python train.py --intermediate_size=2048 --attn_scale=0.125 --parallel_block=false --max_seq_len=1024
MLP neurons of a small language model. Each row is named by its layer, matrix (up: input weights; down: output weights) and neuron, and shows model dimensions 48-303. Each number is 128 + 24 x the weight over its row's rms, rounded and kept within 0 to 255. Numbers have three digits each.
After each neuron's rows, "fires before" lists the tokens most often just after its 100 highest values on Wikipedia text that the model never trained on. A number after a token or word is its count.

L3.up174:136134120147149135157132124138130123116113120072108149083128104106152132075131159139161106108129149076109093132150091163085144147152151144144118128159141096141151156052131114114108124107132153136155126119129133108128109124119156112149166103105099119111120139136120095149117125093120117140112117124114129145129126132119122112093168136093123138074152155076144112095187110128152130126087148153137134128155151120128126123164084141145122191112169134121126133129141127126095121116128125111132117130132100100150133146161158121153165105140109072132133133093144164083075157137124110164109132165093097128108145152137133133147110122126153151100131133163180135195102123122120111127125130142135121131120096112155180135134128091168089117145155142131111110134117159163157130109139132
L3.down174:117156168118106178138138133149148096137147155111122128066138119135105152165152150096114102119125134136113119128150152140153135149188131104129146127134154128126149086123124144135101105119143108102132075154112162112129104116108128152077090148183147111164122119111107169172106113099129122145108126099162122156130101155136125140144109132146154084113169148146101190114108116134115157084121116148088108083167112113107177127142115138136136130165177067114077105144122110120147145115151171143106086118124118128124096165107094123127073111126144100093146112142159123115159134132140121147118093134131176124148096099142100131122127099091084172138186167108115121089118139134125153161118120108114141122111109111155147172138124145126105120143102146106156127131107149120116093114133131
fires before: "\n" 95

L3.up480:156098094132165157140115136124116094136090165102071103120117094091121142181179107122121145120091118121158140145137152162157136164083133119123112115157140158119122157143130144077109132141118106072136134091127117121124131117126103143121152067121121164089139123137097145111101125150104121127067116101142122116115106132119110153109186131128133079125126153175127121128113203153103160125105114148130124120119115142114173140116134095158102151134147145142134110149116131133168176103116141148161125082122120150111148112125123110122123133120153119099163146102108119115098118101131173111110144141099096139124102103117152100144104097171144164086145124096097145154149086124101137120104129085068161140139154120162121152135152124144125129095181156093129165123102153137101119127152120
L3.down480:168160133155114156126134135136129120115132159171144161118118141111102114119137095136137087114140122163135085127142092141170113144114125138124119153117124139132129134140146120116075170159138106126124107159103102104111136153133115116195094141132118107139126168138159107109129126135096141161143113159132117157161158146107114127173115161116089070134169096137163115119113150120130112138169108139134102128156108118132110093087119136147125112136121100112100118124123131155134125099137136182133155087188122139173161147136153137156135127134115170142121121100121070146107122104098139149163186093101128119110072134097146120154136125165093128106154133119093144132169120127141134140148179159124139119136118115159112151141168138160128116148123138128137155073141132098125115143115161
fires before: "\n" 43, "The" 6, " It" 5, "-" 5, "." 4

L3.up1202:131119146140126139099096131110137123144130183138135158111120103120084116151116126113115107112133101138140155141087130176135140153106152066106170155104119093092188108167128123110142127140140133120122088167165104140108133148185132122190117154140121143115147123151107154146152133133124138162107106115152123120118124142133108112162122113102139104134144098134130123143130143124102132111108186149095116123098113156148127144112128125158059074098134094117128115182119130114132149119149091130083126106115115095159135104143172109141106108107151149184141116156116132136134152099125119177141130131133133112127152181126143131116133131140128111174119162115132137116085121132123149123132125167141137120167119096074126125099082123134136104171088131144154140087111108138158128131130172
L3.down1202:117121121117067118101107109151114127182122125168117106134119119134128156159101120178113143131092139158120116132157113135166119125131149147121120153138165112120111154131121139089103104106126123162107129127098135126068128132123108137135089134120137118121086127105167097131112122195118131093166133112094134054110087138142106128120092111135105115118125138175122094127121107115138158085122128112142127094088093121155152173076147121144115136114123107132124148105138132139111136114133144116107139162113129112118141157164127117141154165096124160108126164129145147140113109120151143149140131147145162160130134107160101100149125125157165126119106118112157138090144156140123153141098088103143110129132106167118183129135167121145125111155140091154127114120109109112126107126140156
fires before: " |" 39, "." 11, " of" 10, "\n" 5, " \"" 4

L3.up1171:157077131149115129151120117106131114107154119131151176139126131152120128120133121143095131155131077103118103081138111136111098134142138115131086125180164145122135079136111145096128141138136172108099102120122191139135141085124115167135111138183115109117073148123109139154139195156120161138108098126149118164125102118110124126115142121128114120135108146103119124112102154176131121146128144122194160126086151165112137094160114109074118138125154130109122107149109126137189162109086157124095183093119112134154131073088107120125127144095102123134119100132099112144126110129128131136094123120109131142145181159117131123127125122109127145121132127166108133176100155112114168088154131141135113091120140129131139149108107132121101116149145106178127103147108164145154134119189100
L3.down1171:126145114082093114097167144103177126131161157130117173095110098127124131153099112162121110181141136152136110142132141093123148150125121123119111116082121111161166146126105113148098142159118142057121168131155089129126105184109173131135129136171117110113151127139122120173133150146172142151179093111135149130148107122120144155159157144110096158104118124126129108175140127113086076099128123121137135116136123111117139134135115157112084135092150088129124124133085137120095142101120137147081087126142141107091148167189109116169168106104140126102146118175112082147116150116125169120155152168080118151133064137166113143132113144099134157112131147083159118119126128113117099139134131088145117121133129144071128119111164089109181125140112142078131154117119107122144146161168149
fires before: "\n" 60

L2.up1936:161157115141119166163110118119081146151116127136111149137062125131183111155136142134126082107137130096120122139142108103139138134119108154124145106072115109135129098139156143109129132103138130122141119129136147146146125144166162107132115110153123156131122187122124122118115140127133143143112143124071099094132111132140143121151132151173205136119159145154147137114105107145094133118148126173123166159126101106120128138121120135111158150099149129124136126163128113139136110119123155092127128121133139152121111169120113121103119139135111141138130100105154123122115103116140100140138151122137168076108102138110111145156105116076180100102125059129144103156149068127143121146120116137114089134141154123137136161129196156118116101129161128135117108102111153122118174066114176
L2.down1936:114102130110134157114121070116091144127146152165122078159138129140109145130112149142099112121109109102106104164181102169147114145169171129156105136169103155110124135111126124107162122106148130143120136072112098135077138083146131133101148121097127109151124101124122085143117115132113090116124138131155137150109138116138115169153152161116123144174079125091133131123120095093149141166150118081095091130131111165095123109136119112107118160153156137134122148146093163115151119125109134112147129135088092119151120103166097146138162131151085159133089121121158120143140131118111103105133087181149131139115124139143100144111145136119109161125174098073130123146134157147085139153141122089133122103092123132106128176143227111122121110167113117131126161105175109148135103131117153
fires before: " |" 22, " –" 8, " (" 8, " medalist" 5, " medal" 4, " Gold" 4

L2.up625:121142152127141121141127164106122181130133129138116097145150119105183092139146159119155121188108165141109142114162099114115141127126121083123120108119128134124146104145067158156151112166151089116132113139130117136120115144104077102110112079120143150132136106170153181156118129137138127140110135140134146172086144127137105146108166119142125127095150125161144169093140140160124103141152117114115142072110157116135167084113108144143098092076145095170152115102129126097124136138116154127125123115098129127161133103166153130121145158151168142094116099204112121144140089168106137098102106149139133133123084138089103105145092143143136144116119131135129118120134163130111112125069132118105122088128128121116147156111113094131110130137126133139144130133141121131174172174151161
L2.down625:171155128143171126117096148139128133139145109152133096137112109176118125113120092122132139135159136146169132148102106151129110142167174104110117144112125157144151086118163118124148168115138123141144149117120126134140122104121126109132130109140150077129103100125104142099084086131145141142107095119072141130111134108100140103080083103081115143107142164121105112121150105141106113098104125124168137123146111114139125130116133133090135112151170090121112132138133122133125155110139108117125142192112102149117122128132090129141103151133112133159126123176097121144080129127137150140146117135080099136071138109164148082109120143075101145112101162103121123156109127144120112120140188134130149100162111137147117129136090126103149131154191155140136133138109114102146121109110141
fires before: " " 57, "0" 4

L3.up1467:131153115112136156121133138116136133150105105126111144163113161070126126168153124164148130136147122155128122157105137126120150100099114136097153180096117187127120106092155139108077154136134111143145164125125174110141097112129191114156109143163143112117137073141103162138131145189173102096126146139135125088129128115124144112106126125157123085134147077117091143138143076139169120152143167106153141114140122160147184127133137137136116135115144104112144119087113124132151166159139120137132147139115129113087090099112166128120170117140091130085136167130123148154140135081115203139183118109158111131126130192144155120148134104128099123131095138134114142116138160124136126086139082108076133165123138088184143115144116127111151109089134138099146111122136155117138131141137140
L3.down1467:132103149112116139115101124106147180149162132153098046160121148134141135134101117148136122116133150139166131112122137133103129129129144173129146127097121161123139127118095102152158136098141119123153154132116156111128073147145145147146149062164115136098138083133112129184128072182130129126131097114099153127114147157159151128116145158099141136119142117134128078084093136167078123097118132165107164117099108147113174090121140151119113110115094169136147118127117134140124138138119105138165141141142148114116168153127174161108168146138123109111142116141129150089087119152132131113129107134127186122171136106139141162130111087103113082133157125125076167095103153143122157117138091112111163116152140133093135157149133157151113153100077084083102120126123083125109085122128118
fires before: " " 47, " |" 22, "," 4

L2.up1864:164127103150111124127118100150104155117113116090124068121174165118126120141147145109134102139178063135122123145144165107136111108177137089159111128149073115138172162143147144120133108155142135105125099155127108141118113122111161150103112109111154100167154111095142143101143161115126125163132095113159149191112115152133135123103118148174130189165132126133127145128166108145152110188120127127111101114098130159116117124118126149130107185118138121139121125144174113128125118116135137142126127129135140129174136108143121118141137107112106070087104119130130142113111096097123151165126130137149134115140140111136140123100127156119137150173121178145115123094148152147153126131134109159148137090130176143116087114075085154104160129159088137118103180109135150138137139129098124
L2.down1864:173117145159163111111094108106143117134154140138101108149135099106116091104125091146132116142132146163129131116108120138130127120164127153144103088152133098115151145142147141042120161100073151096125130132157114147135140141117144148157150081102057089128119128142150138110083148130139159161116120146135117129132164130128125155114117123160153099118117143141124076133153112122144170116139140103159138118101136143073090132177134132147129114126136102132087111124090130125130115171134127154156131094133122138116068147161114128107108158115152110124105096149136083090113121143089088126147117163126133144090131117108112121125127151129144162135091138164116128120171097130156135122143076164148116119104146115102122118146074143158120121139142150144177140134131111089109168156135110
fires before: " " 45, " he" 8, " the" 4

L3.up1505:101144139137161160116096174129130106105158120128140140151133163158149147125123112143097148110110116077119161115092102139127145128169127095093127179100074161083124109118133106163152141134131146161088134135132119135121116167140143118159091092075140177120087128138127140112160141098123129134083150144151182153146119153087112180164118148101145126178113146097114136142135096091137151102098096107120148159142121139125112097151156149122117146147168151161087145205127117102146168136111146106096113135130150101107117111180078131107130139118155130126148098128139126135127114124116150094136122149149097114163114135156122108140108187135132135147116104128098104072135117098101112124111127111096138120132141122087127123140094120130125159114097116134164123121096140091150098115116110
L3.down1505:177106086135130126097154100127159100087157160097121098132155109151162156096163153129126078135153088137148053114100119141138149112128131104160139107171118124085124144151160109147153093119094151123149126134141120145108121133142119120132125087139130132143121148167110140130087159130162143112167136132119102147091128096138118157152136138123139101124138150188125127153117127124070178137095123162123119115177159164106170200147171126102109133141131115091139108133124155116127113123103146140106118108175135098122167125166152127130119115116092153113121151135134143148102129092097112111152079093114119137146141153133114121100119120119132130133152106098139129160124151140121103122139115168154126112155102149178137117119171171115157068096103131122119127142163124135108137117143119
fires before: " |" 25, "|" 21, "\n" 8, "4" 5

L2.up110:102131095141111147092120146172132145092143154147208123119141134143150162180137161129138127147153141118130146130157095148103104117098129120135179095108129151120157102125116083169129153152157154145105088101123160149064135102140151125114127169103103110160161094128132140134073142130101090114152132151147118126125081158168137148111158158107089141119145133156142107148116083149147155118137092122141121162114128145134144119153164126105160160137140152128109124111118086187098194130134131148088136128138088091106123122109153129111122119152155193110131129147128137171145117126120141122124124135144132132092141191125126107143151156139100157097148128117131154095149119143137077092101177136120098152146173104135145131135173130153142109097114125118081114141143102168173159138108167
L2.down110:135121117144144159143132144114102161140135135120130093074076119169099121110145126185132101131144164135118139110106161085163118152177142128149128089102142083127140135151164140136132140110055133131134144146136091111135138136128140114172107083151112115150133137178162135120169118121146150161123094120125126141120171129150135116098135125116107140119122096092126096133131130122143120139127158144140138117115105079128124118135119130116117136170182120143118154109118139123134110150170134138123145158119156151115128144135117146128145145135113121105136083146153124101169117104162166115115067154096105122159139135106094136103091086099121095108102128110119120148153103087147153132110108131187146128117147158175113134142098112123113143178101134114106194162132136152113163145140161
fires before: " |" 30, " –" 15, "/" 11, ")" 7, " " 6, " (" 5

L3.up1588:112125119179103089114136140090111119127162152126129128127150087102129159128155171122118143079089155158110109071098143124166120105176153191141142160144161130153129138151120094152134103143094131114135132109149122135114126130087106112146085158080167148120123125155128072142126121138156170082158134107081094148077119108146141163146127122128130160108117117162110135116117102155069112133132146151170146155112132115110093150097118132150106124104091102110129168150128137144148136095104137081145126132106096159179106114177101100113126144131151143115154119175096132158115143111117113105123108115129129115199163133123144112128163116155130112110120149109117121135074110135117147132157081133126122121131121136121107108122149169112123149123158124150128126127120154122157113118102169
L3.down1588:088122155130118139151166103094132140117158122143188132083147121130089114121176145112137139116093110144103127156113114098145139131139132151111120156143143117117118116089087122099122136150121124128115143123106108128066135184105089124151128108143153117137107110108145072167136116098099149063140103126125097106125161146105131152139163091121101185133141143125062107134120125143091081113127141149112170141131160125120135138127125099127139115145146146101156158147101107078118109143113124123094136119156117122135153099164072148109154099110124160161125128138112068145106151117088136112131104128124093155149171126139149153068134144134102079144119126132160145130118133122116109150112131136132162121158131120099107129158111178147099100127142106112137126146166184120119126119175104
fires before: " York" 24, " Zealand" 11, " |" 9, " Members" 6, " Age" 5, " Test" 4

L2.up1785:096098123157130123140143161175127166153118139126126136142102082099096123173147143093128122115114148083150146129120096138095137131114128148142106182166150134120136159116177092178137166142148142118117114138121133149185143098148108142107100122126142124141143103178145117100110134152142176121121119109082132119122113141162128092120116114127113105112130170110110099165144113125139081089107110141197141178133122153111126151099157170104092084131148098131111114133130100131112124117086125107142144124122134137173111152139099120138161085133109106111121144133117139121103121133192162112176106119159136104154154144178127140125124126124138119159152097109153160132124089122128116151110138180112159059125129149125138157102105145164158136126109122092136139151130075113168115118105108
L2.down1785:168154122121149118112165135145114178118136118128168138123136161154133130126134149121164169123133123150128078130188112145139130142134129125134098131105120135125148137140165149099103118106096101114120169100105143110117159107120128149117125119145136108116115119153122123166108112106119139117144081135161159164130150133140123127084148130123148138134067104153128111125151135127127139148143132157089126148151112119098160131115114119121136076124155112146127072139109159111130124100111161127161111123133128110110128136094106148127136093127136106128141100109146102154104113105109121121130150159127148091095123111114139112066138110150122152075118151176182141135129114117094161105049121102131131108140056119132104105118154092153140110104158165068128133104125071164147099151084136
fires before: "\n" 39, "|" 33, "-" 11

L3.up330:139128089168089097117143151096116142104125126122164114126129124126147119041109136130092122095106134143144146113155165110171123125123106151093130179143136157125132163132145125168103132107194156158064127135125163124151156127097164110101091103140146121143169111123126162129171153125148137091119117109085124124135150112189123150180135075117116137093170169072113130135160137142119096152163125124158096099107147135149175160156102182165121135106146153153083161168122102113139152141119137115113129115129104117155156108127138202140136126163141147131130140128118151131120133116119137145166121150091118090155094133152126124115139152139115143155140142147146148134101144124146154142174139156150098162141150133124135104125151120148143148085116131149086124120159126162115129124158146
L3.down330:095139153135129126168109116115106109136136126154127147142113124129148166123116127124174134124082158161155131159117090148141140174118111092095102141159153099098099117105116120149125100146126096099129111101148125125141164126143110153122124097170103126125149128165139142120121141135078130123083147164111122105127070134124127156114129160142060148134125109124172094117124165138144100134141145113148106118106097144118108171140123098107160166119111108131145134110134132123108149146129140098171181099161108118154091145172084105103099112153119094116154136125098154150128136193118114127127134139102130137105129086114091125147147134103125090117122111172120119133088149167127115189116162099106150098141139105159089125114115146103147122088172129126115165117147170094140149126113094
fires before: " |" 30, " Votes" 11, " %" 6, "(" 4

L3.up1565:131135125166145126118106088108114074125087126120104175113102092161107134159105116133127083177178083162145125092124121133118155140133096105115131122131151172113139127161083125153139119148181073116129117159114133112128110175135142120138128152073088105110130163090131124122161131161125140142113112152137145113122127153136175121086125113116155100157133125134104120114114201150122111152139116156132142137050103161134126147159115129104143100108159140130117143150112133068122092094174119093105147095113101096160086119108124113139120122120139125081134127126144153118164143137150114115172124124143145150171135141156124144096107143096140128156152112092138162109110132111116117129125125107138098136090111153165151145188174144142176067126131141089100152154103125111146139140086141
L3.down1565:154129122105115141134096101117084100145134131139137157089144149144149123146175116094142092140148146129146082158134134126154146114121146153122119118112145168140109150129083110115096165103112147120117115135122130132155133096146132116112149145168174118095099081163100124145117148110116092134106079113159137127137130115159123168114125129093124162109149104090163127123086121117141126168129157138093065135091116127162130145061123146118145113138112143117125133126145142143092128149180098111154109146141142148146171161110101090149116130118091118191143108102161131142154164115106117121092099113183153078119112088136116128073173067107111090138143115122131137134146113117110171150101112140142124097141115117152105118148119144143112141120122121126157178129165125128135131125082107
fires before: "\n" 92

L3.up668:111132164113099128157152112123128111167134107115127128127142092102151160126107132132123133111152161134168103156135099144146129115142149182110175186106083129137160141147158108117167113139159124143133123094113163115110101205099117138145121138150129106136148144152155149132128140135155107113135110106094117164102142134158150084114152117138123155121140117096133132141105137139129148148114119116122130132131098094143141153118115161108124137136132151106166113122149133144145139135139163084113110080170092146172122105135096150079124128151089131085134139102149128099150145154113148161151145123096101107107105161110111115155134106130126083124098100154093123091181133141121072105156112110163112131154133139175118128122128126134134153158136132071126146128109133110143118136144094
L3.down668:127115150123126130130148080105150104098146145144134107143165172106140145129121124106112137157116100129105129109177112134142098127152151131144131135175126118146127117159133104172091121123104131117136125089106180129106146160145157135115158106109141119132180108115134161107123119131171153129131155131098149122145131134157137147140080087129111121129134187112128169118167133118191102087102139181111088115096074127147091097119126134150084125106140126136146114070108142122132099108167086102129102137122120108140169143148127122176177160093113151107112083106162130124160136115066124152115140105115163092149125107100115156130153146125144155121120124132151122142134164155114132108150142102085141116075174153151139104164169128131160098120130129113132120152141132122105128100150126
fires before: " " 40, "9" 16, "1" 10, "3" 4

L2.up1149:141094102098140126132131106108088149143098162128125123112098145118209115125123115141105133101089123099106148140127121111147121132145134109156095085131099156141161099111087131081089081087114107110158121139091118122114054118111174093082118146093101166115145090129104136124150106141116133110097119136097143140113087143140137125146131104123122078149092136132121200103147177110097111146139147087129115136132148104119134141119107165103125143145116117169145135137096100123127162121130135136164113133128132100154097121187159101057101146110120115159126161139127107143098138127097119130098135150049138151111148112143145082128123140117163140108069138151112085123121120122140112109139113093093124126141140129136170146111123135083139165123094136133140125137160156128170087119108166
L2.down1149:151098148137077109120121116112100137132149131123116204103121117126132119139106108118138183123131144141140154136144120069107113087109139127129125122172126140111193139085163130140150154145172105125112120120080136098157106140081126110103091101122120123125162139096126155139112097107144158081140097098131160125092155111121179122132147116078131154165084122110168130147124125169104097146127099112146137128119109148131158128152145132145141098148086128148121089123126139104143118151148129159122138124129104153127116097128153164065178149122081147144168151164116127163141113146163116165110131077097120166094099081152119127136131114157121119190073124151138104090157131132081141133147155132100130112138136105082121096125169122091155144161119140114160148110144110152108142096143098
fires before: "\n" 38, "," 15, " " 5, " life" 4

L3.up506:117128139137137131143085115097121157148099119091168172125124147128108098123089102097157103122140126144113119093137108155085116123114161143106106143110162133142105095105140092124112147096165131057159115134130142095173159155163105143115151163106160154116123152167154157103122097155117101158096173124133091123139152126151108117137156090099160103099123133117089121122139171093159168109178156099137167090130107096110150091153124117100115136138123164118133120166114083137140088101150141139134144077141104097141106113112139145126103103070088165156089142137140132159109136118136103088156151177128119121112103155140158135107117167105149117126119099149113081099130111146132115102140129175088141100055171139099146153096123154126173107101099070103090118171113124102127158154128108
L3.down506:128138118105107143097143133114167120102128078109136132129127127120115117137157149150118106153134120176119093167120127111148101138147114118188134149124100139124097147113112163110129083174130135170148131159123132125129090130136136118160097109100099125122120139124123158169142149119111127095169100119136148095157097133092140137133116169117114146189133085110099115167129116155121132161087143141120131167179114120125152160100144133112134181154126107076133159086145167131151130136102092121126142132135101148112145142141137108116155145150147098096131108142135039129126122150125184090136115146142110136094117119115123152144111117151133158123162119114140121137152102100119147157097124126163156112140086097090093101178169173142101101114150177135132138132120148128136092105118138
fires before: "\n" 42, " the" 6, "N" 5, " to" 4

L3.up740:185130168104146116113145120143086126128142092130135166093102133105100124149169122138093125125135109146130104138123121097086107049120115134158115160144080127135104119127092165107120118170106154162155163140142097158164138137126144075130121108102102129101146119128051141142125105139114115072116102128163077162124124110136102110166113094144091109153114151134135129158146098145137068120124120098134135113151129107116041136132117110123134145133121122164135106144103140129103128116085117155131142098104169159136124168127150133137111109124113144118152104131141128117121155162152106122149098127161126125135118140160131122144113141135160145096158118080110166174086133115108113133104137138127089107131094161111103133154119110076128105117096098117136132153140146123148129151141101
L3.down740:121117143109146122157120130146132130121072110135153102117121110155165081098114119097091122123056075147134119110104148093079126084107157133158131137176129141153149114157118160126084105160174108126149154140105153150108132144156093121106131094161125110122136118140094139142118154158129108128142166125126127130144148123133117144144145134100120182096120147129151117167118078118125101092129107119173130107129130140115119134151148134154090131122139140131163127169121142124101113076111145125111124090080147153100161095102079116131093118131127092052105087102146117079106142084109135153161132095110141106172120115158119136127137119145095126086164118090110096115149121146107128148135133144126112174074121138134118110155107109129113137123117143152129146167128104119162144112127118
fires before: "\n" 42, " medal" 13, ":" 10

L2.up1193:154131133096129115117145153155169171108139166147124117172122140126139123190172085120147126146139114110118121126109132101112109137148109163118127131106115123095134101091133148074109125120190121116123160109141101136094101170135128114151145109153133139096151105130048138157122143122126153160095113123100102111131093085135162127131162101093117151088131138130129206160130161126166114141157142100074151127143123107122147123111153124153112132107158140139128079133160116158137148124135114088142126125120105195120156109108115127088154133124093109143135170118110138138116102114160130102113147127152115140119105163137130133126130158173137153098127154128099103156118136155118158116156138096136140133115124123102147130048113142177159113157141136117124120140107143127120122085132126
L2.down1193:150138118126158120121127124144119130195122142155134094164142172136113154170126091138117151149082113147140126128111100180127102148115119154115148133117110094099107100138116124120122150093137159104119150130132130157127117169127114116149138104163155135113127103121157129158117142103077153164123120131156171120143118124103107130142166125105158130115193144146148181135159144119141137121111128095150103156104119131091127119072135160182127089139165147107111126107100112158100099142136120092094111131143141120096122137149121117060120112104147134130145112100103087152091119132131165094143130097150090172097113081143112118122125093176102144079130139135139158164157121150124147145166138098112106100108138135149078159094125091130122142144123136104114115160107147185127095126138132
fires before: "\n" 65

L2.up575:133130108161113151100155129122160144162141107098149141120126127155125134140165122145130144148135133137152131137099092172124107131131090163093149130136131140108188147149154116115149120154097125117133117107109109123135133114148131121103088131129130134121157122120184117110113097097169145100128124192153140105122135117141151125080135111115156126178094158164129105133150103137112186151129136120165126155100119090127135139115135081106175109124118185128138097140157158139114139144148129149184110115176113124111126121118106125094160073097146141122139174146116131087114107129115105113145119091117101129105138147121115149139148106105080141168150142119156131134119110118179121100111115100154125118109053092124109139144124154158134164131113101153154136086113092142110114127128103
L2.down575:153094168149131146139134122115126116150134147134108143160128151156136135132179098125143149156119159161092121107163098155141104150120117143156096111144155147113134146127167130159124126135102141162150146161120081140115113124132147126092143118111140117103138088171125143130043106113136154084160104136118098139103135103155125071118103140101100161146113148155100127091138131095139141091110075195122125148134103125126151194107156140151128112109108146099113117116144125117128162127136139163120141148145096163125135128124121167141144133146143099140144158163102121119116140151072166146143152160137118107128136116133128093117141094099173113147122115080122149121130085147141154141144141117084183124109155166092116110184118135144164134114131140123094134141133116142074124117090102
fires before: "-" 43, "|" 29, "\n" 20

L3.up1148:130082114135115134127168115110125082118153139100110099132114145125130096115174091127122068157145095152116131133100137131110114132116093142117150160157129112134117154137095164085121140137128151145099143115101156134168107122086152156136103139155124153125123142103082146119148105121147105143136125150136137156118141120144143092075096142168170134154125081129142126176153137139162142122120154109145136112157159172131115132169122103164129117125087156123130146092094179130132160103130144145144123120133080126157095133141127134105142127117116158097117130150074132081154093114133126145186123151147169132103168111132127106121099134108133098113124129139124113136120109190147149157129159085114076132139167124196119132151107174178132134132092130111152127174201100113156124155125089
L3.down1148:133063141135155137124155124137194126123073144085092107142160170109129133144166129119160170138095136156139167155139184106125110075106119128180127128152129147160130093154108065086117150126134131106154132186155139081146143135127105159139071110175124127123122100107120095141092104149153100138096125132117109107120124123139121120151148145133162110091132132133112101119092126123121128091169090143146136127117130178125176140142122160139104118107168157092132139091140142149093114115146164119102131134091104126112128154141132119157148131130090128110087141127085153130161130136095097132129117138118162167079168125094116147127134082146117113168138170095112148114124124151156110124161123150102129131174115146146116131084153152088131123161122137109153110157101103107159144137154126
fires before: " " 74, " −" 7, "\n" 4

L3.up1842:188152127153141140119117121113203115116132150093099144126130080102092151120150120090104136181123130123123152147142110124121070152142102149094179074152133144107113140114125136181132102135160123166107096107133155129148139175093149140104116117135116143139131141158133129146149151113145089107112113114141143148097149094152133114107114127154119153109118155119164132163166149159118141131122130135139125146144172134156139131153159175107155134092095140118095139143105087096133098084111137109137117077142159126182135119101136134110122109170155144156090132095131104132126095157082118115110143104131080161128152147139120153159149105182135154149089116168094141124128088089127147104137144121100126127109117123137117157142125151113143094118095112091087127122109138109118079142123149
L3.down1842:165151130187149114096126128142120130125110146159134095111140116137122141108144144120114154150124152113150136121136131100142109122147139096086115154178136142120101121131165087126147135116100170138153107113131143119069158154118128124092138130169098147143126132141180102115138123153104098132161112154130168151118132169157138121117136149103115125156134110083145135102172156136144177159129135113144144082107110102122149122129100100106100139160115158130117157149105111104100120129115165106139133171137111128143189180128111153102116169141151122124143136137136134165108113126134118159171138139104083075139157151144165129162153122145147152120139150099130110194172132127171107104126108140139139108144128165146130159096163123143140121112163137128141149135092152127149098079118139
fires before: " |" 21, "dale" 10, " (" 9, " -" 7, " –" 5

L2.up722:128160121110091113106114102127134121192137088135186153119068125087073148154152125137158131153130115131128110139103111152129187145118111114131150127117168092141122089159126121135108139162119117130155154139097146119175120132170101135125141108118115130139115089099194131132152098112137128145121133147158151150104134133131168164123120162076124170119133108128167125121140149120084126105121066125122093119168089162147132144100138095099107075106172159158122109103151114148099104137125130118135140152110106097101116140108100147092140103154114127099125135150089150149128109124115116133103097140160129120143105140109108151129176159134127118121140132151152125147129161136104119117120126147096092103131146134147113137151152154107120140141158125120121164125109093184121083162117135
L2.down722:141110194117145134139136101078107128119136088141191083169114163113150183117133140081149146130113121127180119053123150119161127096147152110147119119104130160141112143153170099115128164093101143152149172104110122122116133118157157138103097094116123140113122097120126147071113095132133142110108124131116127116126125142107131194075136157080100152121111138181138139093078117136133157153100104121110112132177128168160122110122108123160093109071114170175116126110121153159129178082170122127127141109156153120110152094142113115101187133132126123112101094129152109133100179118120090124124095151127105125167149099117171129130140157117130100167108090132142108118157104146175113159136125129121123113147130126123098151117088140127123116119173152138126114129118125105112124101132103
fires before: "1" 24, "2" 15, "0" 12, "3" 7, "9" 6, "8" 6

L2.up366:097127153150133106093106184107151109134147172114118102133135159089139139144121171090115129107129091108117119132134156117142150126124094137124114154078152147139134175106127101151100153126129186131091130162113117130115139111151107094133124123099134147166144143147114105121111113108072137151136143106121079132137106158128134104103160160141131161101156089091155132137137145143121155084115159092149133062094122119115104120109120131137146114139130148136145137123095172151156137122167161139130125137170098138176120108145111157128120135133155168115131144168102134107167129119152144107132133135136125116135119097126181159116128085101136164110125115090167137120117120148133128108129094180129102119126159096143153107117109136158110122131152158104110102133097132096172106163063104
L2.down366:130124090139147106110127137124148104123117139154106120137175116099110094126124103118136107111119085109117138125134118123158083126142116126135146111086136109127142118099103144098087114158108092094110124114136130124160136184141129125103111135114081086135136119125144150133124104119120119138141100094046140138153143105112140105128107096150083140139080090084109137114136181136148162154121119094164122121120123125167122123131115164097105140102150175142121130107145167152166095128083147108129123175151125165111112133147123123201129117134114148127100117112151101135157131168119055159081069127133136118151105109121138122107124102129090146130130130099152134119106150095128156127141151099123097099165107136161150147137117097118116110157214097122117125066129129141115139147188132
fires before: " " 67, "\n" 15, " |" 12

L3.up1909:133140137103112125127153149149171131084134109132156087143135059122134176072130099144137106137140110096124168118126110144147083124144109129129177161079110110107161102120146110176140131105159132147130151076143142115137149107101131154104131137168113110172155147130172165134139146163126152142133133109116092149178116152146127110133104121120103114088116121118058167135160094167149154097108115117128117124112128121162125138115117128117126165064110149123116165154137152140100118110117164140141132076166125154131124118130104116133090114126082118108099141112112124107128157129121154118155116136111157146141137081138113102143149139128130096131170162129104136091119129110148127100124139094136092140119199112145106175119114130129115098126098149096149077150151098103158132175106084
L3.down1909:135124125113125163118108147147116152134105139098130116152098166127153089121086147097111131131133159156127176133150142143114092109123152155165105129169169116155133102082131132126102110093153106127137175136138152133145134117151118159145157066119174153160106119121102096162108109093148149110119131128107104170132156143092137103151121113150131121113145110167086111144135173099157095110079165135148145106121123110146125137161172135166113131171152125115174116122145132159156075150082116138142136128188165180150124140112135158109149150101116121149115061097126150128152125138110098119117157101095170089136108146090111170134151135110126099127141116089108144140154114137131124114151078171147161157133131121147124123127127132173127089122121144151104128142153140111082119182127127
fires before: " " 57, ":" 10